config.yaml
hidden_act: "swiglu"
rope_fraction: 0.25
decay_fraction: 1.0
decay_shape: "square"
MLP neurons of a small language model. Each row is named by its layer, matrix (gate and up: input weights; down: output weights) and neuron, and shows model dimensions 80-175. Each number is 200 + 40 x the weight over its row's rms, rounded and kept within 0 to 999. A neuron's up and down rows have the sign that makes its largest values positive.
Before each neuron's rows, "fires on" lists the tokens most often at its 100 highest values on Wikipedia text that the model never trained on.

fires on: "s", " Str", " Cl"
L8.gate160,155,219,209,224,200,88,167,246,283,164,156,242,236,154,154,199,230,240,236,202,213,234,257,165,242,224,225,203,206,192,236,166,153,186,242,208,224,180,317,157,245,179,204,172,193,184,194,198,185,113,197,239,175,243,227,169,174,141,123,207,240,208,167,262,143,239,125,207,219,197,160,195,230,213,224,218,168,224,199,164,161,220,275,205,193,244,236,224,230,203,228,213,177,71,211,160
L8.up160,250,209,232,191,125,166,181,177,171,186,165,208,251,182,232,195,301,221,166,247,233,185,203,140,222,262,161,217,175,229,135,139,116,235,281,194,236,191,150,219,204,172,253,238,149,256,193,200,143,186,207,132,268,192,177,223,193,217,201,187,213,217,186,195,210,180,226,254,192,232,102,159,139,150,221,186,232,107,291,181,217,184,288,248,122,175,223,199,161,221,189,182,217,177,213,160
L8.down160,138,184,180,238,212,135,142,195,203,222,156,208,168,161,125,188,170,166,170,194,190,206,252,246,270,170,181,225,204,171,247,210,140,242,258,259,165,132,236,266,190,208,272,171,254,139,229,170,188,185,215,235,178,236,153,191,245,192,173,193,203,175,208,174,265,215,160,194,196,263,170,201,210,197,149,261,157,222,201,208,186,245,106,230,194,247,167,205,191,192,220,141,142,224,140,184

fires on: "J", "G", " br", "K"
L3.gate73,213,260,189,201,211,219,228,233,307,110,242,206,283,107,192,165,165,177,162,160,126,266,229,261,196,161,232,189,174,243,186,195,213,236,207,149,163,144,219,242,191,165,118,251,258,242,150,248,212,184,196,169,238,192,137,247,189,267,177,199,184,239,296,191,181,199,192,146,201,200,239,234,147,187,228,244,205,270,204,258,164,194,182,182,229,199,216,193,190,216,205,179,150,232,256,178
L3.up73,179,230,208,205,235,191,193,208,261,164,200,168,237,189,144,206,158,185,157,222,149,257,170,239,150,195,254,158,207,159,192,226,175,179,186,205,107,175,255,292,146,177,167,197,197,242,121,208,192,193,245,165,226,221,214,220,170,266,223,153,202,294,298,204,225,223,172,112,181,244,205,192,205,176,249,310,234,220,202,216,172,181,248,121,223,157,226,192,219,170,144,271,116,243,203,198
L3.down73,263,189,178,274,202,236,264,230,225,170,280,186,228,88,158,151,124,128,118,200,144,182,215,218,176,227,253,202,180,218,163,247,290,230,200,210,257,232,183,238,206,233,202,189,194,184,157,182,217,231,232,163,197,191,163,163,303,223,235,157,183,259,255,152,266,180,202,247,272,246,216,188,239,227,245,198,251,201,234,227,226,156,243,190,170,208,237,192,177,203,211,207,230,229,280,204

fires on: ")", ":", " from", " at", "\n"
L3.gate24,141,222,165,219,184,210,108,174,224,173,159,175,223,97,167,201,225,208,209,252,162,246,158,201,173,143,102,214,146,136,210,201,202,188,205,200,129,165,216,190,196,131,112,261,210,265,242,86,219,167,188,226,198,178,277,210,237,185,169,230,185,204,151,222,233,218,197,82,209,226,202,200,187,246,228,283,249,240,238,238,220,211,121,239,193,220,181,233,216,211,206,260,152,163,137,304
L3.up24,223,171,226,202,188,149,190,237,192,166,207,206,206,216,208,170,262,239,164,100,156,259,171,84,178,287,164,137,241,227,140,225,221,216,201,188,163,192,185,253,214,223,130,197,216,220,229,239,197,143,219,252,133,212,222,239,199,215,216,159,206,203,213,195,183,241,150,264,256,265,247,191,247,191,147,160,154,209,153,238,236,123,145,188,186,164,157,201,163,181,192,236,218,147,178,137
L3.down24,234,197,224,202,155,190,214,191,132,261,202,199,162,221,265,87,227,129,217,123,196,172,238,189,247,180,229,240,247,211,194,177,266,247,175,236,179,217,220,201,199,222,228,221,190,151,201,271,163,341,168,207,249,275,175,206,156,188,179,199,184,182,240,179,195,147,233,199,203,216,215,175,194,176,165,204,155,194,199,274,252,204,217,259,173,207,233,171,241,122,166,194,262,180,234,200

fires on: "s", "ing", "ern", "rs"
L6.gate36,195,277,278,192,159,194,168,192,192,198,125,182,201,161,189,258,264,188,205,207,227,176,175,182,306,166,120,156,166,152,233,162,233,114,269,145,130,249,264,206,210,221,203,222,139,226,140,206,155,254,126,177,202,165,170,190,180,236,190,167,260,183,199,215,246,258,162,243,202,242,195,179,227,204,234,209,219,200,162,205,198,243,240,170,201,200,169,252,171,197,155,161,226,208,186,152
L6.up36,248,188,188,202,137,206,220,194,219,200,214,207,244,237,236,157,172,180,174,191,154,241,199,228,193,248,257,142,261,227,223,206,188,216,259,116,185,175,224,166,199,197,147,212,214,202,246,163,179,205,179,147,237,161,241,138,151,178,150,248,261,131,204,208,158,216,211,245,200,222,261,154,234,130,221,209,215,218,179,241,224,166,195,179,178,139,166,174,142,228,280,202,208,269,200,145
L6.down36,207,249,207,185,274,203,128,178,170,221,93,207,257,163,208,255,197,203,202,240,171,174,205,226,232,156,219,240,213,201,250,194,201,240,227,253,144,151,116,191,247,293,193,244,149,166,172,157,242,228,185,228,192,269,161,206,173,215,236,242,166,124,191,178,279,292,183,197,214,157,187,180,176,212,275,174,184,190,246,269,186,185,223,228,207,207,202,233,222,198,263,165,238,180,224,224

fires on: " of", " the", " a", " is", " in"
L7.gate152,176,298,166,210,244,128,177,167,193,206,218,137,184,277,224,165,185,219,196,215,220,256,224,146,210,217,212,189,167,226,206,184,242,260,230,276,172,208,230,200,200,204,200,199,163,242,128,181,184,242,211,221,215,199,247,168,214,131,264,208,300,193,158,256,162,159,175,205,132,132,247,206,264,244,165,174,192,244,196,161,250,172,256,192,147,272,193,257,211,195,165,183,157,222,228,176
L7.up152,178,189,275,183,122,224,240,209,284,198,176,203,157,214,172,211,252,204,224,179,142,133,164,180,170,210,183,225,126,287,230,222,243,189,244,209,87,261,199,165,212,238,156,151,197,190,190,164,200,174,203,261,233,201,235,220,204,158,193,191,221,184,172,209,228,198,192,204,226,155,43,159,190,220,249,160,231,174,162,234,179,256,250,230,165,143,135,214,242,240,158,220,214,217,161,227
L7.down152,146,269,222,208,174,179,176,240,205,196,188,186,195,223,214,281,205,138,221,213,221,186,134,241,199,230,219,240,215,190,221,171,259,223,269,214,216,281,221,225,208,174,268,243,182,182,204,153,231,175,205,263,217,185,199,154,177,197,244,255,240,168,154,172,121,207,170,200,98,228,210,241,184,221,120,251,232,203,211,200,241,197,212,195,224,201,179,246,249,276,198,268,167,165,169,197

fires on: ",", ":", " of"
L7.gate207,148,190,155,197,191,225,269,170,236,186,145,184,211,180,239,211,233,213,204,172,232,164,170,287,162,196,199,282,176,154,184,202,107,192,256,180,190,155,134,158,206,94,188,306,206,204,204,198,169,186,251,298,185,196,238,139,228,209,199,194,195,196,202,146,218,187,216,256,200,127,197,224,227,173,184,159,249,228,184,192,213,225,231,288,145,239,266,148,198,187,183,199,173,220,183,204
L7.up207,223,177,196,159,184,219,236,208,233,182,156,177,139,252,185,155,182,187,220,216,198,200,204,235,129,233,291,241,166,223,233,235,224,146,152,273,141,143,166,151,203,172,116,215,266,217,171,210,137,150,200,237,229,214,186,188,248,217,172,200,230,292,208,240,221,231,195,96,176,200,216,184,210,139,170,184,206,166,217,285,244,189,259,210,171,198,209,237,181,241,223,244,181,164,230,205
L7.down207,164,233,222,165,233,231,126,215,199,245,264,251,183,224,196,133,193,183,143,173,213,187,150,164,278,224,198,236,242,190,280,184,106,224,208,194,181,244,174,213,208,248,187,132,243,256,138,181,188,193,201,215,177,164,147,219,202,233,209,185,215,227,233,150,154,143,176,192,140,176,245,154,247,223,197,260,159,202,215,168,205,230,169,141,200,303,200,173,160,188,183,221,188,123,151,209

fires on: "W", "H", "N", " Sm"
L8.gate63,175,150,144,205,109,207,218,230,232,248,214,167,168,170,164,206,187,173,279,181,212,183,244,197,229,212,204,203,228,237,202,270,287,200,220,274,170,238,161,208,130,167,275,208,261,196,222,236,98,152,210,274,178,214,205,253,247,165,139,174,202,197,161,112,174,156,156,154,179,228,245,194,214,196,271,140,188,162,215,249,214,205,206,192,198,257,206,153,201,264,222,201,180,168,204,224
L8.up63,212,165,98,141,252,198,188,253,268,176,223,212,153,206,224,204,226,191,145,191,231,182,205,49,156,154,235,195,192,184,200,157,185,238,269,258,193,227,196,191,152,193,265,164,211,178,216,199,138,153,222,228,116,203,256,179,255,199,180,178,260,212,193,210,149,176,155,160,194,143,218,206,150,189,274,177,167,244,206,190,182,225,226,117,205,198,210,163,136,188,182,172,200,211,159,172
L8.down63,179,197,197,197,102,211,224,214,195,214,182,255,163,180,158,194,146,289,174,237,175,179,147,175,196,200,242,162,202,258,179,183,301,272,242,206,177,198,202,208,245,230,207,266,213,178,214,201,182,281,140,188,160,210,163,161,238,172,245,140,187,218,211,163,200,178,196,278,179,192,162,240,237,166,151,183,175,196,238,226,189,186,208,187,268,216,207,139,164,285,222,247,204,203,213,180

fires on: ":", "w", "k", "olution", "4", "equ"
L6.gate127,168,224,197,212,190,177,168,171,172,199,133,180,215,173,180,236,205,236,216,138,133,164,187,202,147,215,192,192,221,215,145,200,179,210,151,210,212,162,165,167,245,226,175,160,177,240,233,277,245,215,222,240,164,210,189,153,232,222,174,262,174,235,188,258,176,158,180,272,182,127,247,175,219,142,217,146,177,173,282,207,148,207,157,251,143,294,209,213,244,146,164,173,139,129,259,246
L6.up127,152,183,206,242,232,169,138,140,154,186,261,199,162,183,273,220,223,274,208,176,186,226,225,178,216,175,215,220,122,277,206,222,190,198,170,237,140,188,228,240,227,172,191,276,179,182,165,250,167,225,200,197,165,170,160,195,286,212,155,115,161,253,166,166,213,124,197,252,162,242,245,259,155,162,184,216,113,190,204,274,246,182,194,219,193,166,154,201,205,223,227,197,156,156,137,196
L6.down127,115,228,228,108,248,183,205,168,129,199,242,135,157,247,233,206,164,231,251,151,149,201,287,226,186,190,176,105,180,198,227,169,239,211,244,167,109,229,193,290,252,197,191,222,217,173,197,185,199,182,141,162,141,263,229,250,244,268,190,152,226,293,182,167,278,150,188,188,272,200,185,254,238,202,180,209,196,118,250,178,258,170,177,155,134,162,151,204,217,173,246,232,165,213,154,221

fires on: " |", " =", "an", "h", "i", "C"
L8.gate83,155,169,172,228,107,174,229,247,225,235,208,231,219,174,203,150,225,172,167,208,212,169,164,265,253,177,261,202,230,151,177,212,236,160,267,226,176,265,246,199,316,236,236,279,232,241,185,175,119,195,189,286,164,203,181,190,298,180,196,179,157,224,189,160,155,202,177,242,265,146,149,185,214,158,221,232,187,185,235,247,164,232,270,212,190,127,207,179,194,182,254,252,214,244,193,241
L8.up83,201,179,244,120,211,210,247,136,214,141,230,177,183,133,210,106,185,180,232,154,195,222,133,260,212,171,204,181,222,281,162,258,161,179,265,218,201,166,105,138,217,191,229,159,212,168,247,260,166,208,216,176,160,244,194,218,251,211,225,209,201,177,202,198,182,185,179,298,322,217,237,165,224,271,187,239,190,235,212,194,111,222,252,234,239,231,197,145,243,115,225,191,197,283,188,272
L8.down83,162,153,164,256,206,206,217,203,223,150,185,237,226,218,192,240,207,228,205,233,237,224,243,144,211,163,216,121,178,231,237,260,233,211,165,202,188,201,203,169,144,130,232,183,266,229,144,145,145,130,205,213,197,192,214,205,145,136,196,167,184,195,152,187,194,180,197,177,194,211,168,226,162,134,220,241,249,205,207,257,215,203,154,161,182,160,159,230,193,321,162,225,198,146,186,211

fires on: " a", ":", " Central", " Country", "-", " Alberta"
L3.gate209,161,122,181,166,223,140,168,154,162,159,184,150,172,203,184,259,191,179,186,180,217,190,205,207,239,267,188,148,162,215,275,208,210,160,174,220,212,218,145,231,205,101,177,172,239,171,228,222,195,175,182,254,157,183,210,187,233,145,162,214,151,206,213,168,224,237,193,163,78,186,228,249,193,170,249,229,124,218,190,230,261,167,208,143,219,185,251,186,236,113,142,286,139,225,111,225
L3.up209,120,149,178,259,242,190,227,167,168,236,150,115,182,263,210,222,165,145,185,309,159,149,256,203,241,283,207,207,212,195,260,259,105,199,211,197,222,273,183,205,117,136,179,227,194,205,194,185,210,137,154,229,190,301,228,160,202,199,144,211,215,212,244,210,148,237,152,235,202,188,186,221,236,162,188,250,193,238,257,177,198,202,163,204,192,169,213,144,225,215,274,231,199,204,169,238
L3.down209,239,143,186,174,180,231,210,167,214,135,273,205,230,258,197,176,186,139,271,140,185,248,175,234,245,199,229,133,231,209,216,176,232,185,147,228,216,282,160,127,259,237,226,202,229,180,125,217,172,207,168,66,201,141,238,245,215,200,221,161,236,183,220,188,237,202,212,207,210,143,211,169,140,161,165,194,130,220,233,181,205,222,142,144,194,222,177,226,207,175,221,214,229,219,154,195